python train.py --n_layer=11 --d_model=384 --n_head=2 --n_kv_head=2 --head_dim=128 --d_mlp=1152 --vocab_size=8192 --activation="tanh_gelu" --norm="rmsnorm" --norm_place="peri" --norm_eps=1e-05 --positions="rope" --rope_base=10000.0 --rope_fraction=1.0 --qk_norm=false --attn_scale=0.0884 --bias="none" --tie_embeddings=true --parallel_block=false --extras=["capped logits"] --init="uniform" --init_std_qkv=0.0245 --init_std_o=0.00522 --init_std_up=0.0245 --init_std_down=0.00522 --init_out_by_depth=true --optimizer="muon_variant" --lr=0.00142 --lr_mult_down=1.5 --beta1=0.93 --lr_head=0.00681 --grad_clip=1.0 --warmup_steps=200 --schedule="wsd" --decay_fraction=1.0 --decay_shape="sqrt" --final_lr_fraction=0.0 --batch_tokens=[32768, 65536, 131072] --seq_len=256 --doc_mask=false --train_tokens=630100000 --steps=9000 --dataset="wikipedia_en"
MLP neurons of a small language model. Each row is named by its layer, matrix (up: input weights; down: output weights) and neuron, and shows model dimensions 176-271. Each number is 128 + 24 x the weight over its row's rms, rounded and kept within 0 to 255.
Before each neuron's rows, "fires before" lists the tokens most often just after its 100 highest values on Wikipedia text that the model never trained on; "fires on" lists the tokens most often at its 100 highest values on Wikipedia text that the model never trained on.

fires before: " |", "–", "==="
fires on: "\n", "4", "3", "5", "8", "7"
L4.up104 [153 200 107 196 144 141 141 133 109 123 104 117 114 155 142 105 145 133 131 119 106  90  95 141 159 164 106 140 129 118 124 141 173 162 141 104 102  65 135 115  72 110 129 145  91 145 115 110 142 147 170 130 137 115 132 130 159  99 133 118  90 149 120 145  85 126 123 142 132 158 153 163 125 111 137 103 137 171 153 135 115 137 110 149 104 116 102 136 148 117 121 131 175 161 163 132]
L4.down104 [ 92  76 128 104  98 100 131 138 125  79 129 183 110 124 129 161 131 109  94 142 127 126 141 127 123 149 115 139 182 156 114 100  91 101 114 155 134 148 145 134 119 156 125 125 136 115 134 117 141 128 105 133 117 134  54 143 140 161 130 138 119 118 174  90 131 147 139  99 119 158 146 159 101 149  94 120 126  80 125  93 145  96 128 141 173 155 117 145  93 179 131 131  92 107 139 154]

fires before: "0", "5", "3", "4"
fires on: "4", "2", "9", "7", "5", "6"
L4.up1042 [115 125 173 138 179 111 147 108  82 147 167 105 128 128 153 120 122 147 117 158 149 136  96 150  76 180 120  81 104 123 147  93 118 155 123  89 125 113 109 130 139 108 116 113 146 167 112 114 133  92 117 131 104 193 122 107 170 129 105 102 127 136 172 131 174 114 112 115 127 151 169 103  70 149  96 132 148 109  98 152 141 145  82 134 167 134 120 166 108 134 129 128 110 120 152 141]
L4.down1042 [123 139 111 165 129 119 127 112 103  65  65 125 175 118 120 125 146 126 130 130  71 115 141 116 168 120 141 130 134 149 134 156 142  92 125 156 158 110 143  88  90 146 122 120 107  64 132 109 129 109 112 115 136 114 114 155  97 169 111 162 154 164 124 148  92 118 107 140 154 134 143 136 127 154 121 125  94  94 154 164  90 124  94 104 114 117 139  78  97 102 130 157 137 108 101 133]

fires before: " ", " −"
fires on: " |", ":", " ", ",", " reception", " and"
L6.up1135 [134 104 110 133 149  96  83 149 107  85 101 119 121 113  63  94 118 109 162 139 137 154 112 121 155 108 125 124 135 143 114 125 144 137 104 153 157 117 139 154 144 136 144 141 106 120 185 151 122 128 153 120 126  93 127 118 144 103 192 105 144 149 118  92 163 116 145 153 135 159 107 138 118 116 124 101 151 128 143 168 106 167 121 140 174 164 160 111 117  87 155 134 146 159 133 103]
L6.down1135 [ 80 127 132 100 145 145 155 149  65  83 140 113  97 126 120 125 116 158 163 130 136 141 120 130 132 130 141 130 152 150 115 137 170 131 120  97 135 119 175  82 129 161  78 128 150 148 129 101 142 186 115 120 161 161 169 150 133 120 110 137 123 124 135  98  97 150 123 120 140 135 129 122 130 124 108 184  87 152 138  75 116 128 155 154 135 136 141 115 101 118 126  91 104 139 166 197]

fires before: " the", ",", " he", " it"
fires on: ",", "7"
L6.up128 [141 128 141 167 153 137 181 147  84 107 156 130 134 178  82 127 147 146 158 129 164 102 110 128 123 133  98 131 189 123 109 103 127 136 127  81 120 117 151 124 155 107 161 117 154 117 151 146 139 130  63 101 138 127 107 133 177 151 177  89 132  86 143 125  89 139 123 127 131 129 143 116 137 132  99 162 126 139 127 108 112 106 127 171 109 150 144 141 138 122 136 123 116 164 140 134]
L6.down128 [ 93 153 131 130 147 130 122 160  98 129 122  92 131 112 139 122 155 158 111  78  85 132 100 141 151 133 132 121 166 139  75 155 138 110 145  90 125 125 109 150 168 188  91 102 148 150 147 126  84 124  63 153 117 100 135 135 140 108 144 116 153  81  90 137 144 102 144 106 118  95 189 121 161  99 139 157 112 110 131  99  98 107 114 109 149 150 119 158 138 115 114 103 133 123 178 117]

fires before: "|", "\n"
fires on: "\n"
L4.up1044 [149 122 165 143 138 144 179 149 170 116 150 163 129 126 133  75 121 154 166 197 183  82 109 123 173 126 182  99 130 162 151 154 106 129  94 107 138 157 136 137 124 136 132 157 100 118 103 139 123 157 132 156 144 155 125 116 152 131 101 140 142 128 127 135 127 108 133 142 137  96 126  77 178  83 165 124 122 129 104 100 141  72  98 122 128 129 101  70 136 103 119 113 147 142 122 162]
L4.down1044 [119 112 145 135 154 147  66 147 116 134 142 121 141 131 152 153 131 103  72  76  65 143 140 147 166 114  84 112 148 103 118 120 113 100 152 111 109 114 162 122  58 135 135 107 122 132 160 123 112 131 103 113 144 107 124 134 136 122 137 165  96 121 159  95 125 119 168 152 125 139 142 135 101 123 141  71 158 152 155 110 169 172  67 146 121  91 109 136 160 169 139 120 134 129 148 111]

fires before: " ", " +"
fires on: " |", " L"
L8.up654 [ 99 108 187 127 132 125 113 164 124 132 131  78 132 169  99 141 162 142  94 153 129  92 143 147 128 140  72 135 147 166 133 122 125 168 138  83 162 148 135 112 158 128 138  76 159 147 151 128 146 162 149 130 122 147 147 144 149 170 141 124 120 141 106 144 122 107  96 101 115 129 133 152 104  90 117 108  92  89 145 131 144 161 109 148 154 142 143 135 155 158 131  97 112 125 173  67]
L8.down654 [129 135 123 129 141 109 108 127  88 122 133 157 125  74  73 126 143 101 142 127 135 137 100 145 129 145 156 148 132  77 182 109 171 153 153 131 115  86 125 123 107 135 112 119 113  85 100  88 113  92 104 103 152 119 119  58  96 108 122 135  88 108 112 148 158 135  93 130 103  94 116 105 154 143 119 162 135 151 119 144 141  98 109 141  97  87 134 158 143  95 136 108 134 111 119 144]

fires before: " ", ".", " in", ","
fires on: ",", " place", " December", " November", " March", "l"
L4.up624 [129 135 124  74 122 159 159 130 140 131 120 105 115 114 150 148 128 127 176 153 167  99  86 119 139 112 103 134 139 151 108 113 121 128 114 100 108 183 172 179 152 163 133 123  94 103 129 121 128 134 172 136 101  99 143 121 109  68 102 113 132 131 144 157  72 129 131 150  94 108 151 102 135 144 111 139 127 151 150 163 124 153 135 163 106 108 111 127 115 143 119 149 106 129 158  91]
L4.down624 [ 90  97  81 163 109 120 139 120 125 139 107 151 130 115 105 153 132 121 100 131 124 108 119 100 159 116 150 106 104 137 137 206 132 103 147 147 127 124 118 100 135  68 184 134 106  78 133 143 134 108  81 178 123 102 135 122 160 149 120 108 118 131 122 125 151 100 124 122 150 126 169 103 171 119 117 100 139 198 116 108 124 115 124 158 158 160 154 101 112 148  82 157 138  88 113 144]

fires before: " (", " ", "4", "7", "2"
fires on: " /", ".", " |", " ", ","
L6.up681 [ 78 125 116 145 116 111  96 126 117 136 129 127 137 127 105 144 146  88 131 149 162 123 125 109 111 116  93 160 136 137  98 124 157 149 134 107 144 101 159 163 140  83 106 121 123 138 151 162 140 129 116 119 182  88 149 114  95 202 115  82 111 124 151 146 131  91 124 139 119 120  98 153 155 113 126 131 120 149 100 116 132 149 124 149 115 136 157 136 111 137 124 191 163 177 140 124]
L6.down681 [132 157 109 122 134 171 136 151 150 144  92 152 125 100 121 129 124 162 117 182 102 140  90 116 169 113 133 118 128 114  89 128 112 134 116 134 129 159 142 158 164 141 120 132 133 108 129 150 140 130 128  81 144  98 117 170 100 138 123 142 102 131 113  97  92 157 135 143 107 140 148 142 132  91 151  78 132 137  93 133 156  86 150 137 136 153 148  86 143 129 132 138 121  74 177 176]

fires before: "-", "1", "4"
fires on: "\n", "4", "1", "2", " Main"
L8.up949 [119  85 143 143 148 167 115 120 112 158 131 113  82 115 115 151 153 154 112 111 119 156 125 148 115 108 182 134 113 187 115 116 120 129 160 126  80 136 134 140 158  90  98 118 137 119 119 153 115 119 105 143 142 142 125 158 106 146 137  98 106 125 115 119 100 145 139 121 103 146 162 135 142 127 110 129 196 166 129 160 106 133 138  97  97 109 160 101  95 103 149 138  98 170 125 134]
L8.down949 [133 101 121 112 111 104  99 144 145 128 168 138 134  74 182 134 159 152 169  78 138  89 154 141 100 139 135 146 113 159 104 127 140 143 104 122 123 141 115  62  92 111 112 157 124 131 142 135 119 113 154  75 104 101 150 135 125 150  86 111 127 115 153 129 103 136 115 162 107 172 125 125  84 122 131 145 124 172 154 188 115 172 124 152 175 148 155 128 107 166 138 140 107 139 127 117]

fires before: "1", "7", "2", "6", "8"
fires on: "3", "–", " (", "2", ",", "1"
L8.up1042 [136 132 176 118 140 128 167 101 148 124 110 181 117 134  75 121 129 189 122 132 115 177 136 112 126 111 146 156 132 128 163 133  92 105 130  85 131 172  89 111 111 144 146 162 127 153 134 101 140  88 164 127 139 116 122 128 139 115 154 130 137 121  91  78  99 109 136 129 135 138 118 101 146 135 143 138 130 152 138 111 129 117 177 150 126 113 135 127  98 121 124 125 132 102 162 201]
L8.down1042 [154 104 115 128 123 140 135 124 113 131 153 127 137 134  97 143 136 128 115 124 128  96 113 119 161  92 142 107 139 140 153 121 149 167 169 155 116 108 161 126 170 110 144 129 151 153 141 134 154 188 143 132 137 153 126 162 132 121 156 156 131 122 180 116  98  36 135 134 121 139 135 124  81 123 133 114  88 149 142 146 141  92 100 136 136 130 137 151  99 122 154 140 168 127 143 101]

fires before: " ", "."
fires on: " January", " December", " February", " March", " Republic", " August"
L6.up661 [121 103 133  93 107 155 129 139 138 138 102  93 122 141 138 135 116  99 139 131 157  87 159 153 155 113 132 117 117 142 141 150  83  94 156 142 141 105 139 145 136  95 128 108 159 157  96 154 124 115 150  95 128 157 163 161 129 101 129 141 101 110 147 110 131 102 107 122 134 142 102 119 125 193  89 145 149 144 150 148 125 158 126 157 160 127 154  55 109 168  94 148 166 147 111 127]
L6.down661 [146 142 106 145 111  85 103 108 128 158 108 127 123 131 129 140 150 153 106 115 107 124  94 135 157 118 111 153 125 108  69 124 119 127 124 132 130 122 112  90 136 103 100 142 105  95 134 138 115 129 142 149 108 191 116 133 107 157 106  73 156 133 135 159 114 136 153 101 136 116 169 137 157 101 141 120 148  98 114 117 167 119 144 113 154 145  75 145 115 134 148 111  90 109 154 136]

fires before: "|", "|---|", "|---|---|---|", "|---|---|"
fires on: "\n"
L8.up297 [179 123 137 123 152 131 124 149  99 119 132 100 116 138 120  93 126 115 103 147 120 121 160 113 118  80 124 166 162 120 119 118 140 113  45 137 167 152 140 121 126 133 126 118 124 148 141 117 125 137 144 155 173 117 114 173 125 144 116 134 128 148 118 132 102 149 133 113 122  73 141 115  95 103 115  92 136 144 151 106 126 115 109 125 123 138 158 119 188 117 118 162 122 133 129 140]
L8.down297 [148 149 107 140 137 124 142 127 158 156 134 119 146 109  91  98 105 113 134 106 138 203 109 161 155 138 137 112 181 134  96 109  98 135 103 136 127  94 146 166 161 142 105 132 157 132 114 109 112 134 123  81 132 180 120 108 159 122 135 119 145 143 128 106  99  85 157 135  96 112  96 151 121 103 128 121 111 128 129  69 143 138 112 147 144 125 122 114 130 118 179 115 165 132 124 106]

fires before: " |", ".", "″", "0"
fires on: "8", "7", "9", " Chi", "6", "2"
L2.up975 [131 117 115 139 127 136  98 106 137 149 131 109 118 109 133  96 127 121 105 158 140  82 150 156 140 157 126 105 179  96  92 113  94 149 158 128 104 127 149 102  98  90 128 153 141 140 126  99 118 120 164 124 106 144 146 116 176 124 103 182  93  89 147 123 116 158 187 158 117 120 156  83 148 145 144 122 123 167 109 114 117 146  96  84 107 186 146  86 122 150 137 103 169 117 106 164]
L2.down975 [159 137 130 118 130 139 133 145  92 104 158 123 158 175 127 124 145 136 111 120 105 176  84 102 102 117 158 158 104 142 125 130 135 130  84 134  85 127 118 155 133 167 108  70  91 111 144 143 121 134  98 160 126 111  90 154 109 153 145  88 148 163 121 121 122  98 106 103 153 142  82 140 121 117 128 141 123 121 126 123 147 144 134 160 146 109 162 149 103  89 121 148 104 154 143 138]

fires before: "2", "9", "4", "8", "6"
fires on: "0", "7", "5", "9", "8", "6"
L4.up344 [153  88 149 142 133 161 159 130 129 112 138 120 131 114 102 118 116 108 171 132 122 100 112 137 130 140  86 120 136 150 139 141  93 141 157  93 137 108 157 137 120 133 137 136 114 178 166  91 170 124 116 107 112 112 149  79 171 153 158 180 131 180 107 133 159  87 147 111 139 143  84 131 116 124 133 113 153 122 150  87 131 150 136 167 135 154 105 151 117 104  97 112  94 138 138 157]
L4.down344 [ 93 149 134 113 131 121 150 116  79 148 183 138 137  97 124 141 134 130  92 146  95 138 159 109 163 140 150 128 117 117 120  89  97 123 109 177 145 115 140 131  90 139 127  80 121 101 157 128 101 137 165  92 146 151 131 166  80 124  86 121 135  67 102 181 111 127 114 124 135 133 165 125 142 132 129 145 123 124 131 148 139 119 127 129 152 126 134 108 142 136 135 145 120 132 121  73]

fires before: " |", "1", "3", "2", "4"
fires on: " ", " Sal"
L6.up980 [149 145 108  82 121 166 128 118 126 118 138 120 159 115 183 155 120  94 136 138 114 154 136 157 170 160 131 150 171 188 147 146 120  91 141 144 136  97 111 152 115  99 136 142 157 143 134 146 112 107  74 121 110 134 120 148 132 106 151  81 138 137 124 110 123 137 147 103 127 108 135 129 127 142 117 105 146 129 156 172 151 129 109 101 137 102 131 124 117 155 183 138 112 139  97 130]
L6.down980 [138 135 124 130 139 119 117 126 173 130 155  99  79 125  75 122 137 144  93 103 134 130 139 141  87 112 139 109 107 120  83 116 128 108 138 101 124 118 153  93 109 117 143  95  99 103  76 139 137 148 143 110 137 119 144 118 159 116 121 156 113 105 127 141  80 122 115 157 119 123 112 138 104 135 119 137 113 149 145 112 140 144 114 128  95 116 135 168 144  84 100 124 158 139 158 144]